MLP neurons of a small language model. Each row is named by its layer, matrix (up: input weights) and neuron, and shows model dimensions 16-111. Each number is 50 + 10 x the weight over its row's rms, rounded and kept within 0 to 99.
After each neuron's rows, "fires on" lists the tokens most often at its 100 highest values on Wikipedia text that the model never trained on. A number after a token or word is its count.

L5.up1011:60 57 59 48 52 49 50 36 48 73 67 49 48 53 53 65 62 52 32 59 41 51 45 51 60 63 47 65 53 53 52 46 65 43 52 42 45 57 68 52 50 41 40 43 41 43 54 56 35 49 39 56 42 31 56 57 31 43 37 47 30 53 41 57 38 70 43 57 48 55 60 42 48 53 30 69 58 47 49 46 36 63 56 62 43 39 43 51 58 36 46 53 34 58 41 42
fires on: " |" 47, " " 19, " |\n" 6, "3" 4, "ed" 4

L3.up28:44 32 53 65 43 57 47 64 64 36 61 58 52 48 38 63 45 31 66 55 57 58 59 33 57 40 49 43 48 43 53 43 56 52 55 55 51 54 63 38 58 63 41 68 45 50 54 47 73 52 76 53 46 31 71 43 52 66 54 51 44 37 70 39 31 51 37 42 42 49 47 68 58 64 50 61 43 44 57 31 46 50 42 53 48 37 46 40 37 60 56 64 37 38 41 44
fires on: " was" 35, "'s" 14, " is" 12, " r" 10, " f" 5

L3.up450:77 75 62 51 58 46 50 50 48 52 64 51 38 37 56 34 52 53 26 68 56 38 46 45 51 61 64 60 51 43 56 45 64 56 39 57 37 66 60 25 29 58 44 73 37 41 60 51 39 70 54 55 48 69 43 53 48 59 33 56 53 42 44 57 40 61 29 34 41 38 52 34 52 47 66 53 57 72 50 58 32 35 55 37 54 52 60 48 61 61 46 12 55 60 50 39
fires on: " |" 21, "st" 13, " was" 7, "cept" 5, "'s" 4

L3.up1858:34 48 46 54 45 39 41 45 55 48 41 61 43 49 43 47 45 57 41 38 45 49 34 42 47 44 43 43 58 48 46 52 52 49 48 49 47 48 49 46 58 47 63 29 60 53 52 57 42 43 47 64 49 55 59 60 53 51 56 36 43 44 53 33 58 58 46 62 34 55 52 54 58 65 48 79 35 34 47 59 51 41 55 47 51 44 60 56 59 37 62 41 50 52 65 39
fires on: " season" 28, "es" 22, "ations" 19, "ios" 8

L3.up1168:41 53 36 38 45 40 42 46 55 62 59 46 46 50 49 47 60 53 43 41 31 74 50 45 63 39 58 41 55 41 66 65 44 45 61 44 51 61 54 46 53 46 47 25 60 54 39 55 62 44 44 33 45 42 41 52 42 40 44 63 47 70 35 52 55 61 38 49 57 54 52 56 55 55 55 61 37 55 53 51 38 54 45 41 26 39 45 62 37 43 32 45 54 50 56 74
fires on: " |" 28, ")" 11, " Luc" 8, "k" 6, " " 5

L3.up1779:42 57 39 59 53 44 37 26 38 58 57 39 50 39 45 41 55 53 52 54 62 44 51 64 77 37 50 57 57 51 56 45 53 58 53 40 64 43 36 48 48 32 76 35 53 50 26 71 58 57 51 51 48 48 52 47 48 49 66 41 39 27 59 38 56 53 40 55 51 51 55 63 55 57 49 48 48 40 50 44 27 66 49 70 48 58 47 48 36 49 54 55 58 43 43 48
fires on: "p" 14, "ps" 12, "er" 9, "ep" 8, "ast" 7

L3.up1065:41 54 58 38 48 49 62 48 47 35 45 53 43 32 47 77 53 45 51 43 56 57 32 63 52 39 52 51 48 50 65 50 49 46 57 38 45 44 46 55 47 48 67 49 53 32 30 40 48 54 69 53 47 53 42 53 50 54 59 62 44 39 37 60 43 43 28 65 57 51 52 52 48 47 50 52 48 65 55 46 27 60 40 42 44 49 32 52 50 60 63 51 44 78 36 63
fires on: " /" 20, "–" 14, "ir" 8, "ree" 6, "ul" 6, "er" 5

L3.up830:59 48 51 70 55 38 57 62 62 51 47 48 39 58 60 55 56 48 55 30 47 58 58 58 45 24 66 52 58 50 54 47 43 47 60 74 65 42 59 53 52 53 53 80 71 45 58 56 63 54 42 28 56 41 65 49 34 59 49 50 45 50 43 46 51 46 65 73 54 46 44 59 35 56 51 48 50 54 47 55 38 47 36 40 38 57 53 42 45 48 58 45 58 57 38 60
fires on: " New" 47, "an" 8, "-" 8, "ian" 5

L5.up810:40 27 57 47 45 49 45 47 48 48 46 44 46 61 50 59 52 65 50 59 45 59 45 54 49 54 67 60 51 38 42 57 49 53 45 59 35 51 41 58 60 44 54 35 66 54 27 57 40 51 48 53 41 35 60 44 31 46 49 47 46 49 37 63 64 57 38 62 43 51 53 47 34 48 55 49 50 65 54 36 36 51 36 32 34 46 46 56 65 68 40 40 27 55 51 55
fires on: "-" 34, " School" 4, " Corps" 4, " number" 4, " are" 4

L5.up124:52 58 71 52 50 37 47 44 56 44 45 54 48 42 42 53 58 59 58 47 48 45 41 51 52 52 44 54 49 32 57 67 57 49 48 46 52 52 41 52 50 51 42 46 44 46 41 53 53 38 53 52 46 59 49 36 60 58 46 61 50 40 51 42 54 79 41 45 27 29 53 45 50 53 47 69 50 46 57 31 60 44 42 49 50 64 47 38 58 40 36 58 63 47 70 39
fires on: " a" 28, " they" 6, "ival" 6, " this" 5, "ion" 5, "ological" 4

L3.up501:44 51 61 54 73 55 35 45 43 40 51 38 50 38 58 42 43 32 38 47 48 49 32 61 50 76 43 51 55 48 54 51 48 32 67 26 47 54 52 42 56 57 44 60 48 37 62 52 59 48 41 56 39 51 57 56 64 59 39 46 36 60 51 53 42 41 57 60 41 40 65 53 54 58 45 56 38 40 57 59 44 61 52 43 66 64 52 49 51 62 31 37 28 44 57 55
fires on: "ise" 10, "e" 10, "ose" 10, "ies" 9, "yle" 6, "mad" 5

L3.up843:69 40 64 46 49 67 62 45 43 55 53 30 73 62 59 73 47 57 52 44 44 48 43 31 61 61 56 52 66 49 36 53 40 28 69 42 68 68 53 35 50 44 48 56 47 52 37 67 51 55 61 36 54 45 51 48 52 51 47 53 49 66 64 59 35 44 48 50 26 53 53 65 43 57 45 58 49 36 52 64 40 46 49 51 56 48 38 50 61 71 65 31 46 57 54 38
fires on: "z" 16, "l" 12, "s" 9, "ay" 6, " more" 5, "ran" 4

L3.up2008:37 45 53 55 36 36 43 33 66 68 43 47 68 39 53 45 54 47 46 48 36 53 45 63 44 43 59 70 51 55 52 46 31 44 39 58 51 56 61 55 34 39 60 36 68 35 48 36 40 66 53 60 50 64 45 43 53 52 51 54 65 53 59 51 63 37 34 47 68 69 49 54 44 32 57 42 51 48 49 40 61 37 50 51 44 37 41 49 46 47 62 47 58 55 51 71
fires on: "u" 17, "it" 12, "al" 10, "z" 7, "ag" 5

L3.up422:60 38 58 56 51 49 45 36 63 50 50 38 42 57 50 47 51 52 49 43 59 51 35 65 46 41 61 60 66 38 49 49 50 48 39 36 44 44 50 67 56 44 55 51 48 48 47 57 56 52 55 44 57 36 65 49 66 62 48 54 67 56 51 51 28 39 53 62 62 56 54 51 61 46 48 34 44 35 51 37 41 43 37 47 53 37 51 43 50 56 41 60 56 48 44 64
fires on: "ar" 24, "t" 9, "ut" 6, "u" 5, "b" 5, "ure" 5

L5.up577:63 47 54 52 47 39 44 35 34 43 32 45 42 64 31 63 68 48 48 59 62 55 41 53 48 45 29 67 33 23 51 56 48 58 50 74 54 61 74 50 48 50 52 59 57 63 36 54 66 36 38 24 57 53 41 65 40 53 39 56 46 50 54 43 55 69 51 60 38 49 42 68 56 59 57 44 53 58 43 56 45 48 40 54 36 44 44 41 68 59 42 60 27 47 57 53
fires on: " |" 50, " Un" 4, "-" 4

L3.up1007:50 59 43 46 59 61 49 45 45 36 47 54 30 40 51 66 59 31 34 54 42 46 57 51 68 55 43 44 54 52 56 52 59 58 66 43 61 51 53 65 44 53 57 67 54 45 47 46 52 44 53 26 66 43 40 57 43 40 59 58 64 33 40 60 48 49 57 50 40 33 65 50 55 60 54 52 54 66 47 50 41 55 47 51 43 52 55 54 60 65 40 51 52 62 49 65
fires on: "g" 22, "ian" 15, "9" 11, "erb" 6, " Japanese" 4

L3.up1698:50 60 55 57 52 52 45 63 61 71 54 59 59 47 46 55 55 63 55 43 27 37 54 49 43 35 53 46 43 51 40 52 62 61 65 45 38 62 41 63 54 38 61 42 44 50 49 45 54 47 63 49 35 43 67 54 29 60 39 47 32 56 37 61 47 66 45 44 44 54 53 32 54 51 52 48 40 63 65 49 27 73 50 58 55 55 33 73 46 44 41 51 31 58 46 37
fires on: "H" 24, "-b" 10, "-H" 8, "uck" 7, "ink" 4, "ff" 4

L3.up655:60 61 51 49 41 52 45 56 60 56 55 41 29 49 62 39 66 57 43 42 40 58 57 59 60 50 26 39 45 51 54 54 65 45 42 61 55 37 52 60 54 42 48 44 53 37 54 59 60 60 58 33 49 55 25 45 40 59 53 57 63 35 43 35 52 67 33 58 50 50 49 56 71 47 43 56 39 56 66 51 32 63 43 54 68 61 61 50 64 29 48 37 54 47 54 57
fires on: " of" 16, "ed" 11, "ita" 9, "et" 9, "in" 4, "act" 4

L3.up14:45 67 57 39 65 68 46 57 57 52 49 57 51 41 58 48 71 30 57 49 53 53 43 57 56 72 39 64 38 47 42 47 63 62 54 55 40 59 63 43 19 55 38 59 47 57 51 44 48 37 54 36 40 40 44 56 54 50 51 30 53 50 50 30 47 53 36 57 55 43 57 58 45 52 48 65 44 46 69 51 46 68 50 49 51 50 44 49 67 51 45 41 40 32 58 37
fires on: "0" 21, "Ch" 14, "P" 9, " di" 6, "D" 6

L3.up914:55 44 44 71 68 41 62 36 43 52 52 41 47 58 52 49 45 51 34 45 55 30 51 49 62 39 38 33 56 40 59 58 40 64 28 55 64 67 35 41 61 51 62 43 39 68 48 54 64 51 42 61 44 51 41 44 36 67 50 45 53 52 39 48 39 61 73 52 38 53 57 59 61 37 47 46 51 50 42 45 59 43 55 44 58 48 68 54 35 66 52 39 47 59 47 67
fires on: "ne" 23, "ly" 8, "ind" 7, "en" 6, "raf" 5, "f" 5

L3.up156:66 52 68 49 52 64 43 46 53 64 41 55 59 35 59 34 51 69 57 33 51 48 57 74 47 57 48 37 68 56 55 44 38 51 62 30 43 63 41 59 56 67 47 34 51 55 27 40 69 68 52 66 58 46 61 58 48 47 44 55 47 46 46 43 58 54 37 58 47 35 50 67 70 59 36 57 52 38 48 40 55 46 49 42 63 35 62 49 50 72 35 57 63 51 35 49
fires on: "ade" 24, " Squadron" 12, "ase" 8, "ades" 6

L3.up236:48 51 51 39 56 44 52 45 48 42 52 33 50 43 50 46 55 44 43 55 55 42 40 38 49 50 63 64 65 39 61 50 51 23 50 62 43 63 50 44 47 47 70 44 49 65 50 27 66 43 64 49 56 32 50 57 56 69 45 56 48 56 40 58 13 30 54 51 45 51 49 71 64 55 36 59 51 48 54 50 54 62 13 42 55 52 63 55 41 57 63 53 61 40 50 49
fires on: " M" 41, "ating" 5, " on" 5, " H" 4

L3.up834:61 56 51 43 52 35 56 49 33 48 55 31 48 38 51 61 45 38 57 49 31 50 47 50 54 47 53 56 52 42 65 53 56 44 48 66 73 59 58 56 64 50 60 47 44 48 55 54 31 41 48 38 46 55 51 56 45 54 50 53 71 31 41 46 72 46 52 54 54 45 56 51 44 43 41 54 58 58 48 41 52 62 62 48 70 46 55 20 47 36 49 55 53 38 49 51
fires on: "as" 24, "ard" 12, " design" 11, "ura" 7, " quarter" 5, "ythm" 4

L3.up1969:57 64 53 49 62 31 40 52 47 34 44 51 60 59 48 48 74 42 54 41 40 41 46 84 55 60 60 41 29 54 79 46 28 42 62 49 42 58 53 56 39 35 44 44 40 54 47 34 58 50 57 32 64 46 46 67 41 39 48 56 28 42 52 48 59 53 49 50 55 56 45 48 45 49 49 48 41 50 55 50 55 44 44 63 51 40 61 57 33 47 36 51 51 54 79 65
fires on: "." 18, "p" 16, "vi" 7, "ion" 6, "EX" 6

L3.up1139:60 57 65 51 52 42 30 32 64 62 57 45 57 68 58 45 75 53 28 44 41 55 47 53 56 35 55 54 52 50 48 48 45 37 50 53 65 52 48 56 52 55 59 65 44 29 54 50 57 55 55 49 55 46 40 51 58 81 46 50 42 55 57 66 31 66 54 48 47 20 48 63 38 42 29 42 46 61 47 37 45 62 36 50 53 53 39 51 51 58 77 38 40 53 42 52
fires on: "'s" 25, "ical" 10, "ial" 8, "ory" 7, "ty" 7, "ry" 6

L3.up1514:38 36 71 62 55 42 47 60 55 68 42 44 45 43 43 44 44 46 67 52 56 65 50 38 40 36 31 57 38 58 51 63 47 27 59 39 44 46 60 55 46 53 51 38 35 47 65 37 64 54 52 60 59 36 57 53 55 38 47 53 26 58 63 57 51 53 60 42 72 63 71 45 50 42 47 45 48 58 42 43 47 55 52 57 56 45 48 54 61 41 65 48 32 62 42 53
fires on: "he" 18, " inter" 13, "ia" 11, "ful" 9, "ship" 7